{
  "d_mlp": 2688,
  "parallel_block": false,
  "init": "normal",
  "init_std_o": 0.00321,
  "lr": 0.00581,
  "lr_head": 0.00587
}
MLP neurons of a small language model. Each row is named by its layer, matrix (up: input weights) and neuron, and shows model dimensions 272-367. Each number is 128 + 32 x the weight over its row's rms, rounded and kept within 0 to 255.
Before each neuron's rows, "fires on" lists the tokens most often at its 100 highest values on Wikipedia text that the model never trained on. A number after a token or word is its count.

fires on: "0" 81, "\n" 11
L6.up2457 [155 140 126 144 102 182 133 132  77 133 186 162 194  92 112 130 112 139 129  72 157 131 186 152 138 138 175 144  94 150  73 100 114  96 124 131 131 121 107  78  99 134  83 144 148 162  40 128 134 136 124 109 126 154 163  84 141 127 132 132  85 138 125 113  49 213 131 145 143 114 145 124 129 134 128 168 138  61 120 127 168  95 129 120 176 143 103 149 166 116  87 118  71  97 132  83]

fires on: " " 27, " such" 10, "9" 8, " (" 8, " known" 5
L6.up2577 [113 112 144  94 119 185  93 103 136 134 147 154 109 113 119 176 137 139 149 144 153 127 116 155 162 135 149 160 157 114 172 206 127 156 135 103 135 144 149 108 121 171 121 139 117 148  96 166 154 151 169  96 109 168 137 134 105 121 136 132 110 129 115 173 180  72 153 137 113 137  94 135 165 113 115  97 130 119 162  81 123 143  85 119 130 179 136  85 167 165 178 140 113 132 224 125]

fires on: " " 29, " P" 17, ";" 7, " (" 7, " B" 4, " =" 4
L6.up1081 [ 93 148 165 179 113 139 112 136  91 164 159 151 144 168 131 175 132 148 122 174 138 146 107 105 155 143 115 135 113 110 148 124 134  86  91 130  65  45 108 130  62 102 113 178 199 123 104 102 179 102 119 134 105 127 119 103 102 132 104 115 136 130 170 149 166 171 115 142 132 136 131  81 104 200 146 142 160 115 150 107 161 111 109 167 141  89 169 132 106 107  87 122 161 187 118 113]

fires on: "\n" 37, " La" 23, "–" 11, " la" 5, "." 5, " De" 4
L6.up1336 [106  72 179 101 167 165 159 142 146 129 106 151 153 123 147 161 137 119 212 122 127 105 118 102  90 181 144 163 171 144 135 127 121 101  59 120  98 108  72 141 131  71 123  76 114 123 132  95 136  92 176 160  91 132  99 166  94 153 121 123  86 117 118 124  47 197 116 141 134 145  97 135 138 128 128 147 139 135 137 175 163 156 156 138 110 122 162 137 102  95 100 104 152 102  93 148]

fires on: "7" 30, "8" 15, "1" 13, " order" 11, "2" 8, "3" 4
L6.up443 [136 162 160 149 131 168 134 149 134  70 158 117 159 201 158 162 112 139 199  96 117  55  89 124  51 153 146 170 103 121  85 137 158 135 127 118 179 150  83 179 140  59 127 123 157 117 143  89  81 129 142 101  91 128 134  98  80 136 122 106  86 147 136 132 136  81 126 133 145 127  58 138 132 109 155 163  89 124 131 208 111  99 113 115 114 162 143 121 123 120 113 162 167 175 159 124]

fires on: "-" 26, "1" 24, "9" 10, "2" 6, "3" 6, "6" 4
L6.up43 [128 155 106 106  99 110 149 116 101 118  49 119 119  38 110  94  94 125 114 110 169 112 144 112  83 143  95 144 143 163 110 200 184 150 124  92 166 135 216 100 180 108  98  90 193 162 156  73  92 101 156 144 105 127 116 157 161 159 153 173 117 165 143 177 112 129 148 133 109 116 104 102 112 131 116  83  57 101 106 118 138 133 140 113  39 141 129 123  79 104  88 122 169 196 173 132]

fires on: "1" 25, "9" 12, " km" 7, " ==" 7, " plays" 4
L6.up1272 [104 192 118 165 133  67  47 122 103  61 151 127 113  83 163  98  95 129 131 121 159 118 158 166  89 104  70 156 149 121 101 113 152  73 103 169  97 143 156 176 129 127 185 164 123 139 107 148 147 134 107 181 133 109 170 173 186 132 115 122  86 181 103  90  82  95 223 147 109 108 118  82 135 153 149 115 137 113 109  46  65 173 138 148 109 130 137 155  95  75  85 127 127 163 121 172]

fires on: "1" 48, "0" 24, "2" 16
L6.up2113 [156 139 119 152  83 138 144  89 134  90 165 174 105 115 130 157  99  99 163 127 124 137  78 151 119  88 163  99 149 113 143 114 149 167 113  74 138 122 117  61 157 136 172 117 174 118  73 142 114 162 146 138 122 135 115 151 150 120 106  85 112 125 101 122  78 119 180 130 135 104  94  47  98  81 114 178 121 182 141  87 108 169 119 139  84 157 130  97  97 144 122 161  92 119 168  63]

fires on: "1" 40, " up" 13, " in" 7, "2" 6, " London" 5
L6.up1598 [116  82 120 119  86 123 154 108 137 112 156 152 148  87 115 155 117 113  94 115 151 139 108 126 154 151 118  82 128 106  99 123 144 106 158  90 135 154 118 127 122 152 135 113 175 175 133 204 184 139 185 111 208 127 190 107 121 104 110  95 176 181 104  93 154 162 184 128 121 130 120  83 129  92 168 146 132 167 129 162 165 107 117 116  94 109 116 164 153 102  90 167 107  96 118 141]

fires on: " as" 59, "″" 4, " As" 4
L6.up2369 [132  95 114 164 109 155 153 123 148  83 151 123 116 105  98  88 114 104 131 190 158  86 154  66 121 156 106  65  94 158 102 166 105 171 177 119 181 144 111 154 149 112 124 112 127 206 141 113 157 115 106  99 124 112 152 111 110  92 156 124 146 120  59 129 136 121 183  98 140 140 111 136 154 112 126  60 115 173 123 159  87 150 157 168  66  94 121 131  83  85 111 106 126 100 123 148]

fires on: " U" 25, "." 10, "U" 8, " There" 7, " there" 5, " University" 5
L6.up2257 [136 110 159 123 186 176 118 149 106 130  50  79 183 148 131 120 138 118  89 166 117 104  86  76  96 174 110 143 106 109 112 130 129 134 162 165 128 173 136 186 107 127 205 124  91 185 154 132 109 112 191 145 168 110 161 118 131 104 113 108 106 123 170 135  90 102 113 185 125  55 100 121 133 114  85 143  48 109  92 156 107 173 151 155 101 120 202  88  66 133 161 139 137 110 137 156]

fires on: "8" 44, "g" 6
L6.up1425 [102 103 184 131 118 113 164 170 145  98 116 174  96 129 153 115  99  89 203 129 123 120 142 129 134 125 155 126 113 117  65 141 105 150  85 126  40 109  93 153 100  99 124  91 119 141 126 146 113 146 115 122 147 137 171 110 116 187 136 153 104  99 127 118 104  84 129 106  83 169 115 154 107 146 127 216 136 141 140 153 147 131 144 123 128 134 122 180  90 126  83 225 147 125 177 128]

fires on: " |" 32, "2" 12, "-" 9, "\n" 9, ":" 8, "|" 6
L6.up2391 [112 120 127 119 125 116  91 115  79 166 114 138 198  96 137 156 121 100 112 114 123 161 167 129  98 104 124  85 113 137 155 125 143 136 124 158 103 108  94 102 152 108 160 110 116 149 147 128 155 155 139  66 107 141 131 167 122 154 163 136  99  82 189  77  96 103 157 120 138 118 115 112 146 184 125 135 161 140  97 133 161 145 137 137 171 130 105  95 174 137  97 154 142 109 116 125]

fires on: " |" 52, ")" 15, " =" 6, " (" 5, "1" 4, "2" 4
L6.up244 [157  82 124 135  91 164  83 190  76  79 120 113  97 108 133 180 130  84 156 153 136 107 143 163 132 144  62 145  78 168 151 114 209 105 120 155 168 129 156 101 138 182 118 161 149 141 116  94 141 141 122  79 168 170  75  90 132 129 109 139 176 114  81 119 154 145  92 118  99 114  60  59 149 141 136 125 165 105 106 122 152 116  75 152 119 112 138  91 118 113  51 137 123 151 123 171]

fires on: " /" 17, " |" 14, "|" 13, "-" 13, "\n" 12, " @" 7
L6.up477 [122 120 115  48  96 149  21 146  94 122  91 106 122 118 111  67 137  96 197 158  83  94  85 159 147 111 123 154 145 126 154 130 150  67 117  93 124  80  95 172 114  80 148 121 110  72 138 117 146 154 166  87 189  89 111 128 195 145 142 112 157 116 158  80 112  98 135 131 132 165  71 179 173 167 113 143  77 139  96 123 130  92 139 188 102 112  98 139 115  93  55  59 124 129 131 122]

fires on: " d" 17, " on" 12, "h" 8, " st" 7, " a" 7, " in" 4
L6.up534 [ 93 170 129  51 144 188 157 168 169  79 133 142 170  81 216 104 106 130  94 123 152 154 135 134 155 151 117 164 102 124 121 131 100 101 106  81 163 105 174 157 114 104 166  89 122 154  69 165  93 112  58 112 142  93  59 151  70 181 113 131 132 132 118 172 102  75 120 127 127 162 147 130  84 138 113  77 194 110 120 100 103 146 149 156 134 148 125  87 169 154  89 213  94  99 103 153]

fires on: " which" 24, " that" 21, " he" 14, " who" 7, " and" 7
L6.up2516 [139  68  94  93  97 129 196 120  98 158 149  91 196 114  97 154 118 106 122 131 111 109 105 132  90 140 157 169 113 168  99 106 107 120 168 137 157 130 119 193 140 167 183 150 123 116 153 135 131 135  75  77 108 132 139 145  85 147 125 142 124 137 141 106 117 140 148 136 142  75 125 118  94 114 141 144 142 100 145  95 135 154  81 130 111 103 138 108 163  93 149 125  70   1 166  89]

fires on: "-" 22, "|" 20, " and" 17, "," 8, " of" 5, " to" 4
L6.up998 [124 150 121  81  81 162  92 142 120 126 121 138 117 118 138 125 179 159 165  81 102 153 137  93 105  75 151 153 191 192 110 112 141  87 171 128 121 129 123 159  97  94 173 157 157 103  92 156 144 141 172 132  86 198 116 133 116 132  96  58 152  96  85 148  32 137 140 129 224 135 116 144 161 112 125 201 141  79 160 140 131  81  95 228 117  93  89 131 108 119  92 149 122 119 122 145]

fires on: "=" 17, " in" 15, " for" 10, " at" 7, " of" 7, " " 7
L6.up2358 [118 102 129  95 103 144 155  71 152 150 124 164 189 138 120 157 144 149  88 126 148 115 152 136  83 120  87 107 128  95  75 143 131 140 135  19 144 124 118 129 158 126 143  86 140  95 124 118 177 104  69 132 112 166 113 120  99  60 165 147 145 151 100 129  95 146 135 122  94 119 134  92 145 123 105  98  94 168 151 116  99 124 109  93  49 131  97 127 135 136 109 127 138 162 169  88]

fires on: "0" 38, "1" 15, "8" 14, "2" 10, "3" 4, " medical" 4
L6.up208 [126 112  69 139  84  57 110 107 173  93 151  98 107 117 153 109 159 133 153  77 111 115  70 126 122  84 128 134 144  57 187 108 115 113 122 144 137 155 133 105 123 108 203  78 157  80 161  94 104 133  66 132 163  98  80 136  87 106 114 149 124 151 172 138  63 111 161  85  88 132 153  72 133 140 133 166  92 132 158  99 175 117 123 152 129 158 111 174 107 136 143  74 163 125 148  79]

fires on: " of" 40, " in" 23, " |" 17, " to" 6, " by" 4, " from" 4
L6.up2262 [ 95 149  97  99 105 119 162 100  97 114 150 147  76  83 119 127  93 180  91 163 120  59 158 121 113  99  89  92 149 109 121 146 127 173 165  29 158 149 108 137 175 144 113 107 141 116 102 131 149 165 151 203  83 165 127 132  74 146 123 116 103 146 133 173 120 110 153 121 109 141  70 100  67 121 182 124 124 133 108 149 141 183 147 140 171 113  95 118  87 147 134  95 155 105 193 129]

fires on: " and" 19, "–" 15, "-" 11, "." 11, " |" 8, "/" 5
L6.up76 [179 121 154  85 189 115 103 129 124 147 107 114 127 143 203 158 220  66 106  92 112 118 123  70  72 158 101  93 120 115 150  85 161  96 126 113  81 141 121 153 167 141 147 129  94 160 180 107 143 111 134 153 145 127  82 203 117  99 119 112 107 214 132  71  88 162 103 113 135 165 137 139 136 118 118 111 137 154  52 149 136 110  95  89  94 171 137 115 141  44 126 111  93 131 138  77]

fires on: "\n" 53, "vá" 5, "4" 5, "-" 4, "5" 4
L6.up1639 [156 122 185 170 136 125 146 144 151  86 145 186 107 107 117 104 150 220 115 137 133 119  97  68 128  92  84 141 151 133 103 134 105 148  95 134  98  72 142 153  83 101 141 204 157 125 140 173  79 160 146  73 199 153 166 135 126  66 165 160 180 144 162 130  74 137 125 145 136  93 117 127 170 134 114 154 132 141 126 121 122 162 147 192 142 147 128 164 131 135 172 118 105 107  91  79]

fires on: " to" 73, "," 4
L6.up2349 [176  95 144 164 120 131 110 156 117 138  72  87  87 122  94  99 163 143  90  88  96 185 169 132 125 140 149 120 140 133 117 120 135 141  99 113 144  89 111 128 168  91 128  96 130 157 154 126 168  92 159 156 147 115  97 126 128 114 122 138 181 219 217 138 128 145 151 131 193 155 112 125 106 188 121  88 132 160 135 168 133 154 104 197 113 125 147 108 169  86 138 171 167 107 108 129]

fires on: "9" 51, " |" 15, "1" 14, "0" 6
L6.up2199 [161 165 106 138 115 104 125 133  76 128 133 123 130  97 106 165 202 107 166 192  98   0 133 132 110 101  78 146 182 103  99 126 185  89 162 176 156 124 131 147 146 138 179 139  89  98 102 148 113 119 115 129 139 102 167 197  94 106 134 154 128 139 114 135 141 108 157 142 115 152 106  42  87  87 126 101 143 125  91 159 108 127 117 163 142 158 113 167 152  86 116  91 127 140 127 124]

fires on: "5" 55, "6" 5
L6.up355 [149 122 134 119 141 154 110  81  78 102 197 140 178 128 153 183 124 119 137 139  93 116 131 162 179 125 107 175 120  73  96 143 119 176 137  95 129  89  83 112 162  39 121 113 118 170 126 150 134 195 148  94 184 165 144 136  86 139 151 147 167 155 140  97 168 169 148 106 129 153 126 149 117 153 121 153 114 124 111 169 145 133 171 181 169 141 138 146 141 158 169 122 112 153 128  96]

fires on: "===" 31, "\n" 29, " of" 7, " ===" 7, "====" 6, "==" 4
L6.up2042 [159 152 124 127 112 180 100 183 119  78 163 129 147 158 115 143 143  63 158 134 117 193 167 150 160 175 127 122 132 111 157 126 129  71 127 123 152 162 140 123 150 106 150 101 182 113  98 122  58 161 124 100  97 159 110  95 164 127 154  97 184 108  85 147 151 109  77  75 122 155  61 135 105 168 108 104 123 179  75 143  99 124 120 119 131 175 172 156 110 124 154 163 154 117  88  64]

fires on: "7" 20, "6" 12, "8" 11, "4" 11, "2" 9, "5" 8
L6.up834 [163 117 136  95 109  54 154  89 135 124 137 114 160  89 134 156 202 148 126 177 158 110  99 115 167 160 163 144 176 141  96  96 142 104 142 168 157  91  99 100 121 112 126  87 124 187 168 221 131 206  54  77  99 148 127 152 101 115 123 132 152 117 173  95 100 134 164 165 103 109 117 120 115 132 138 106 134 123 112 170  87 193 117 145 170 219 128 166 114 121 145 124 154  96 121 130]

fires on: "0" 16, "5" 15, "7" 8, "9" 7, "1" 7, "8" 5
L6.up366 [135 184 119 148 127  65  58  83 154 123  81 158 126 141 184 144  91 161 137 182  89 155 105 100 168  81 150 158  88 134  95 153 123 121 178  72  85 111 158 173 160 135 160  82 170  49 167  95 160 121 119 114 140  67 122 142 141  66 184 173 124  91 119 167 148 152 151 112 108 137 124  52 106 180 100 174 181  52  72  47 154  82 151 134 161 174  83 121 102 121 122  97 121 151 138 146]

fires on: " " 28, " in" 17, " of" 13, " a" 9, " off" 4
L6.up549 [115 124 146 150 100 108 147 211 106 141 146  79 154  84 180 159  76 213 149 135 114 194  47 156 131 152 107  96  93  74 159 175  77 126 138 106 157 111  99 136 155 139  80 173  97 170 156 172 143 188 177 155 132 202 102 130 146 166  95 178  75 148 121 113 140  81 121 111 173 217  85 138 114 165 140 151 139  75 140 173 135 136 145 149 112 120 110 154 176 100 170 176 112 116 117 144]

fires on: " " 78, " st" 6
L6.up207 [137 126 120 164  65 131 109 119 135 139 174 144  88 129  91 112  71 102 157 180 167 107  89 105 107  98 145 111 131  96 131 191 126 150 112 105 173 165 149 156 114 191 182 105 116 118 117 137 149 114 100  97 115 167 136 112  97 114 128 143 123 138 135 129 153 137 120  92 122 179 108 170 157 152  84 142  78 150 140 106 109  78  94 143  79 150 180 116 112 129 196 176 132 154 170 110]

fires on: "0" 25, "7" 24, "8" 22, "9" 9, " of" 5, " " 4
L6.up2001 [128  98 125 132  76  98 103 103 121 167 126 121 125 133 134 154 105 100 171 183 152  77 182 151  93 165  87 114 126 182 200 102 150 133 117 142 168 149  90 174 160 162 197 163 121 147 139 213 166  67 105  91  92 185 125  78 125 135 146 161  92 145 150 126 137  96 150  79 119 128 122 171  75 104 119 153 104 172 210 149 108 148 191 131 100 160 144 111 148 132 128 109 132 143 115 187]

fires on: " to" 36, "," 23
L6.up2684 [190  74 175 186 162 156  78 133 148 130  78 108 114 133  81 129 103 194 121 156 108 181 195 119 137 186 157 135 192 156  92 142  99  74 138 137 128  80 101 148 136 139 148 126 125 120 168 134 172 148 123 110 134  97 111 149 121 124 117 122 163 174 114 131 132 120 109  45 133 117 175 127 140 153  85  91 117 178  84 148 129 135  89 125 110 139 152 142  95 132 136 139  93 141 151 134]

fires on: "0" 70
L6.up315 [174 140 162 115 109 167 112 164 131 190 138  92 137  86  96 138 145 148 107 119 117 224 157 167 107 121 195 121 152 119  99 153 100 102 153 128 151 138 132  94 176 136 114 101 145 128 135 105  87 153 150  78 142 126 139 124 121  65 164 134 158  98 170 125 125 186 131 142 150 103 108 173 127 151 145 142  72 147  90  56 125 149 149 163 147 171  99 119 132 144 126 105 124  95 119  64]

fires on: " |" 30, " and" 21, ":" 11, " " 7, "-" 6, "," 6
L6.up2251 [144 104 147 131 127  65 118 173  99 163 216  92 102  75 165 221  77  43  91 152 113 112  95 140 122 157 147  95 112 156 111  76 108  97  81 128 195 139 153 200 110 147 138 136  79 144 110 184  93 119 143 186 129 163 124 185  67 126 182 202 120 151 189  29 107  56 139 126 102 122 158 128  74 131 139 185 181 175 167  94  92 161  42 125 158 122 125 107  82 161 142 126 111 174 188  97]

fires on: "," 75, " in" 12, " of" 7
L6.up2678 [128 140  62 123 174 110  67  79 123  79  98 187 121  86 162 108 138 174 145 123  59 152 138 104 114 101 135 113 105  84 184 137 136 157 161 106  87 143 117 193 158 123 168 129 134 158  52 154 154 165 112 129 189 109 114 111 189 111  90 137  97 128 127  67  90 123 110  65 105 140  94 157 105 152 109 114 158 199 115 110 121 131 152 168  99 169 107  72 115  87 145 150 179  95  73 104]

fires on: "1" 48, "0" 20, "2" 11, "7" 7, "v" 5
L6.up2398 [127 171 170 147 102 159  93  86 175 147 109 128 140 169 148 107 126 154 122 152 158 125 137 160 166 131 100 105 173 194 131 110 141  89 144 120 148 147 136 131  87 153 120 112 220 150 139 233 128 124  36 170 141 128 182  82  84 124 139 184 153 103 126  93 119 110 146 132 117 159 176 109 175  96 142 146 151 117 179 127  93 113 134 132 133 103 107 126 149 157 119 168 107  99  94 101]

fires on: "%" 18, " of" 12, "0" 8, "8" 8, "6" 7, "4" 5
L6.up919 [114 131 138  95 135 164  90  97  98  87 120 128 126 140 143 108 133 125 113 165 109 155 118 120  87 117 140 125 115  98 126 139 110 125 134 153 146 160 173 102 174 144 120  78 119 133 181 217 125 127 143  82 131 105 121 122 127 122 120 158  94 112 119 203 117 165 138  95 155 113 101 152 151 118 149  72 108 111  93 135 109 195 194 146 212 138 115 172 153 139 108 172 138 150  82 151]

fires on: "0" 18, "i" 17, "1" 16
L6.up891 [114 129 132 125 103 162 128 132 138 115 207 107 185 104 116 122 145 122 153 126  98 183 118  69  79  80 155  89 101  81  78 180 122  90 158 104  88 112 179  78  53 147 115  50  51  81 134 160  88 141 132 130 115 103 108 121 176  85 131  94 117 118  56 110 180 126 150 161 115 116 120 145 181 127 129 176 205 139  69 115 159 138 105 100 166 153 164  58  69 153 125  62 121 117 151  84]

fires on: " of" 28, " |" 26, " in" 18, " near" 13
L6.up1969 [120 120 112 124  90 157 128  97 131 149 187  69 116 163 116 115  97 116 139 135 117 181  91 106 182 111 179 129 183 139 139 108  78 158 137 104 113 115 157 103 136 120 151 138 138 146 151 192  91 155 210  94  99 108  99 154 135 149 133 120 110  59 100 117  85 144 163 155 123 153  95  63 129 162 132 124 140 118 141 127 120 140 107 151 147 114 131 136 166  40  97  95  93 128  87 185]

fires on: "–" 37, " up" 13, "B" 8, "'" 5, "How" 4, " as" 4
L6.up651 [139  86 123  86  43 109 145 101 110  75 154 162 109 123 185 132 156 138 135 160 175  78 156  53  92 133 163  83 153 148  93 212  65 121 190 131 145 120 153 190  74 170 126  79  76 168 129 150  89 203 110 125 139 144 155 117 165 144  82 108 105 137 153  81 174 127 158 142 151 105 113 135 127  98 161 154  73  78 141  93 165 140 123 109  54 134  75  89 106 140  86 145 118 113  92  24]

fires on: " |" 32, " K" 9, " to" 9, " from" 8, " of" 7
L6.up1145 [191 157 132 134 152  98  58  97 135 176 103 169 120 108  62 113 118 137 116 127 139 213  95 102  73  62 112 112  91 105 152 124 132 105  63 106 153 141 111  91 153 110 100  77 141 188 131 204 141 130 145 135 187 158 118 139 116 117 129 178 127 131 163 106 155 100 150 145 115  98  80 108 129 171 104 156 127 175  80 133 101 105 121 127 166  70  71 126 114 104 106  99 149 112 145 153]

fires on: "." 67, "\n" 5, "0" 4
L6.up1052 [186 115 137 145 126 111  93 155 153 131 172 119  98  50  83 150 122 155 150 189 116 169 167  96 184 158 156 120 112 127 160 175 148 108 116  58 134 193  97 144 131 115 136 118 157 161 138  78 121 166 149 112 115 145 151  99 130  77 131 209 141 128  99 113 132 170 105  68  69 138 190 142 172  89 130 143 142  97  96  88 104 104 133 146 130 135 156  99 125 113  87  76 171 187 124  90]

fires on: "\n" 72, " G" 11, " " 11, " B" 5
L6.up1208 [215  98 143 131 153 122 169 118 103  88 156 110 112 103  71  92 105 122 102 128 144  89 131 109 151 187 182 122 105  60 115 113 171  82 114 105 155  57 173 103 111 164  91  58  97  85 127 139 105 174  83 193 103  95 128 125 151 122 111 147 124  81 175 107  49 109  64  79 111  97 138  91 117 111 137 134 159 157 134 137 138 166 128 138 107 147 134 180  88 143 128 114 113 137 136 109]

fires on: "," 23, " there" 21, " There" 8, " |" 5, "\n" 4
L6.up1192 [134  92 123 131 180 170  88  74 133 131 121 117 167 113 128 162 148 157 119 109  72  76 114  43 168  73 147 140 154 174 149 151 131 127 139  69 111 124 159 167 116 170 128 167 123 177 141 141 137 141 124  87 168 146 119 112 189 106 141 129 138 165 143 144 148  84  79 123 127  98 100 168  94 129  66 155 106 113 125 112 131  94  89 110 110 113 151 146 151 130 134 174 151 150 158 124]

fires on: " |" 28, " " 26, "1" 10, "4" 10, "2" 7
L6.up1580 [ 67 138 116 135 125 160 131 112 141  55 132 147 145 140 105 128  69 129 210 120 136 103 153 123 125 133 190 174  71 108 163 154 116 135 127 101 153 211 127 113 125  91 214  85 138 129 149 127 129 115 127 108 164 142 100 115 118 142 142 179 147 167  50  91  75 131 131  89 164 172  97 118 155 102  83 157  34 138 156  89   0 109  97 152 150  98 113 106  68 106 159 127 141 126 104 124]

fires on: "1" 22, " /" 19, "." 15, " |" 10
L6.up1153 [ 79  85 114 144 150 173 137 131  97 136 176 139  91 156 114 131 159 104 182 131 129 137 157 132 113 108 129 101 115 105 150 109 149 100 185 147 103  91 133 141 130 152 131 128 128 143  93  72  62 110 193 159 122 169 100 121 129 132 140  75 145 132 148  79 116 152 158 151 167 105 174 132 165 136 174 122 145 121 102 135 127 153  81 121 122 147 179 130 143 114 130  78 166 181 142 121]

fires on: " in" 28, " |" 28, " to" 4
L6.up2324 [115 107  95 123  89 121  84 106  79 180  85 154 142 114 103 102 118 165 106 126 115 178 113  87 143 128 198  84 158  96 200 159 107 127  77 112 101 175 118 141 124 124 151 151 103 241 152 118 149 175 167  92 161 145 120 147 145 203 107 151 169 130 106  50 109 173 132 131 103 101 108  67 103 187 119 110 123  83 155 124 109 120  92 141 126  63 156 166 196  72 121 141 133  79 120 127]

fires on: " in" 26, " to" 15, "," 15, " on" 7, " at" 6
L6.up1824 [111 123 136 130 143 109  75 138 159 118 181 127 141  60 160 184 123 144 175 127 136 128  54 175 171 133 112 126 107 130 132 145 112 142 166 131 166  94 130 120 147 105 172  76 137 176 136 121 114 115 151  90 166  47 101 181 125  88 133  90 127 186 106 124 148 105 147 126  85 177  67  83 100 115 157 178 160  67 109 120  41 139 127 125  89 114 124 120 198 162 123 176 107 139 143  94]

fires on: "0" 36, "am" 7, "á" 5, "re" 4, "st" 4
L6.up1351 [142  77 114 129  37 111  67 164 157 110  96 140 115  80 138 135 212 153 106 146 111 137 132 161 140  58 212 100 129  99 152 184 153 103 131 147 131 143 126  99 119 164 143  53 118 115 149 146  64  74 133 143 124 141 157  86 131  99 104 157 126 134 188 136 154 148 136 158  77 113 145 141 142 105 153  67  99 153 145 167 161  71 152 116 163 165 122 143 134 110 125 145 125 178 126 136]

fires on: " of" 34, " was" 11, "r" 7, " population" 6, " |" 4
L6.up2252 [140  66 141 170 126  67 146 146 148 155  93 117 111 118 137 107  82 155 109 113  55 106 125 142 121 162 184  48 126 114 124 113  72 124 116 152 102 108 120 189 116 172 159  53 140 103 109 107 113 124 112  89 140 190 108 154 133 121  68 124 170 135  97 147 169  67 144 178 157 193 172 176 128 158 104 159 118 142 121 135 165  70 150 165 137 101 166 120 140 116 149  98 133 113  64 146]

fires on: "\n" 48, "ara" 6, "ius" 4
L6.up1642 [118 164 146 107 115 163  85 151 101 143 126  82  64  70 103  96 162 128 120 124  88 164 135 138 200 145 152 152 113 168 198 104 120 141 157 144 144 124 132 125 139 119 119 140  68 119 117  83  77 138  96 130 152 140 154 113 173  92  95 140 162 169 138  70  83 116  98 134 136 123 132 122  95 213 118 119  53 108  55 210 170 139 154  52 105 112 132 137 137 142  75 194 101 122  83 109]

fires on: "\n" 56, " \"" 16, ")," 6, " |" 5, " and" 4, "\"" 4
L6.up788 [107 148 111  54 112 139 136 149  94 196 135 103 142 101 138 176 110  92  85 148 106  86 147 115 133 153 129 123 112 143  98 117 154 128 126 111 206 134 133  87 140 121  91 158 106 152 105 119 108 110 134 113  92 195 127 134 108 135 127 169 107 135 196 150 103 108  85 133  75 166 136 101 127 145 140 120 123 114  93 139 164  52 128 104 136 161 155  94  58 126  99 156 133 183 158 119]

fires on: " at" 32, " for" 11, " At" 10, " For" 4, " A" 4
L6.up2498 [141 137 162  71 118 114 193  89  80 155 133 146 187 119  84 118 159 122 119 170 147 170 123 134 126 206  51 184  97 103 180 160 121  75 101  91  89 184 109 122 177 133 130 119 130 125 116 165 118 117 158 122 132 117 112  74 154 125 135 141 128 177 107 168 125  78 126 151  60 113 157 103 111 135 139  86 103 152 153 108  99 152 125 114 150  76  76 112  76 160 157 140 135  99 162 122]

fires on: " which" 31, " that" 19, "ve" 16, " They" 9, " who" 4
L6.up535 [159 144 106  98 157 194 111 146  78 142 141 114 105 131  76 110  81 140 109  93 129  70  29 126  88 115 100 142 128 137 125 108 133 137 108 113 104  90  69 183 116 117 114 148 140  81 172 112 174 120 115  82 151 120 125 147 112 123 162 146 124  93  92 119 147 108 145 146 136 104 146  84 151 108 127 150 186 133 150  78 130 158 137 109 157 119 122 175 147 136 135 133 118  70 173 103]

fires on: "," 37, "1" 9, "9" 8, " and" 7, " " 5
L6.up1519 [134 119  55 109 103 114 121 108 167 177 132 158 147 119 125 119 198 159 155 154 148  67  92 144 166 121 155 103 141 117  96 147 106  84 202 113 130  92 142 127 128 146 172 174 150 167  91 126  84  96 145 161 161 104 143 175 149 123 109 105 138 163 140 168  61 106 123 114 176  99 162 123 121 127  83 188  74 121 185 175 163 112  98 143 181 132 137 145 186 177 172 121 119 153 131  90]

fires on: "," 25, " of" 15, " and" 5, " South" 5, " United" 5
L6.up1527 [154 137 171 105 125  89  56 158 115 127  86 166 173  90 149 120 127  99 134 130 127 158 125 132  88 104 136 121  39 134 164 112 128 120  79 112 127 180  86 148 126 146 135  88 142 164 127 185 156 136 141 116 158 127 109 126 126 166 170 182 121 145 186 125  79 160 148 120 146 155 123  99 101 141 101 104 195 115  69 147  83  94 111 159 151 132  68 114 196 117 151 192 155  81 149 166]

fires on: "0" 30, "\n" 29, "7" 6, "8" 6
L6.up235 [141  98  98 121 166  89 137 144 123 123 116  76 140 115 111 160 112 111 193 141  90 137  92 138 118  98 168 159 124 100 164  77 152 121  52 182  65 135  94 157  77 147 125 168 114  88 140 133 119 145 104 105  91 164  67 124 147 152 160 100 119 185 110 166 135  95 185 109  97  91 142 106 179 214 115 113 154 140 135 187 166 143 173  97 140  57 159 163 118 137 132  81 140 104 157 120]

fires on: "\n" 98
L6.up2594 [ 86 123 143 158 132 196 142  96 130  78 181 116 151 161  86 118 172 111 104 157 154 167 124 108 188 135 163 144  86 151 154 117 126  47 124 160 128  88 175 146 145 104  78  88  88 154  98  41  76 117 119 136 100 159 131 107 164 155 133 144 147 110 144 105  61 123  52 106 123 125  94 101 133 182  86 160 114 123 102  71 132 137 122 122 111 135 107 104 147 126  80 131 154 148 144 144]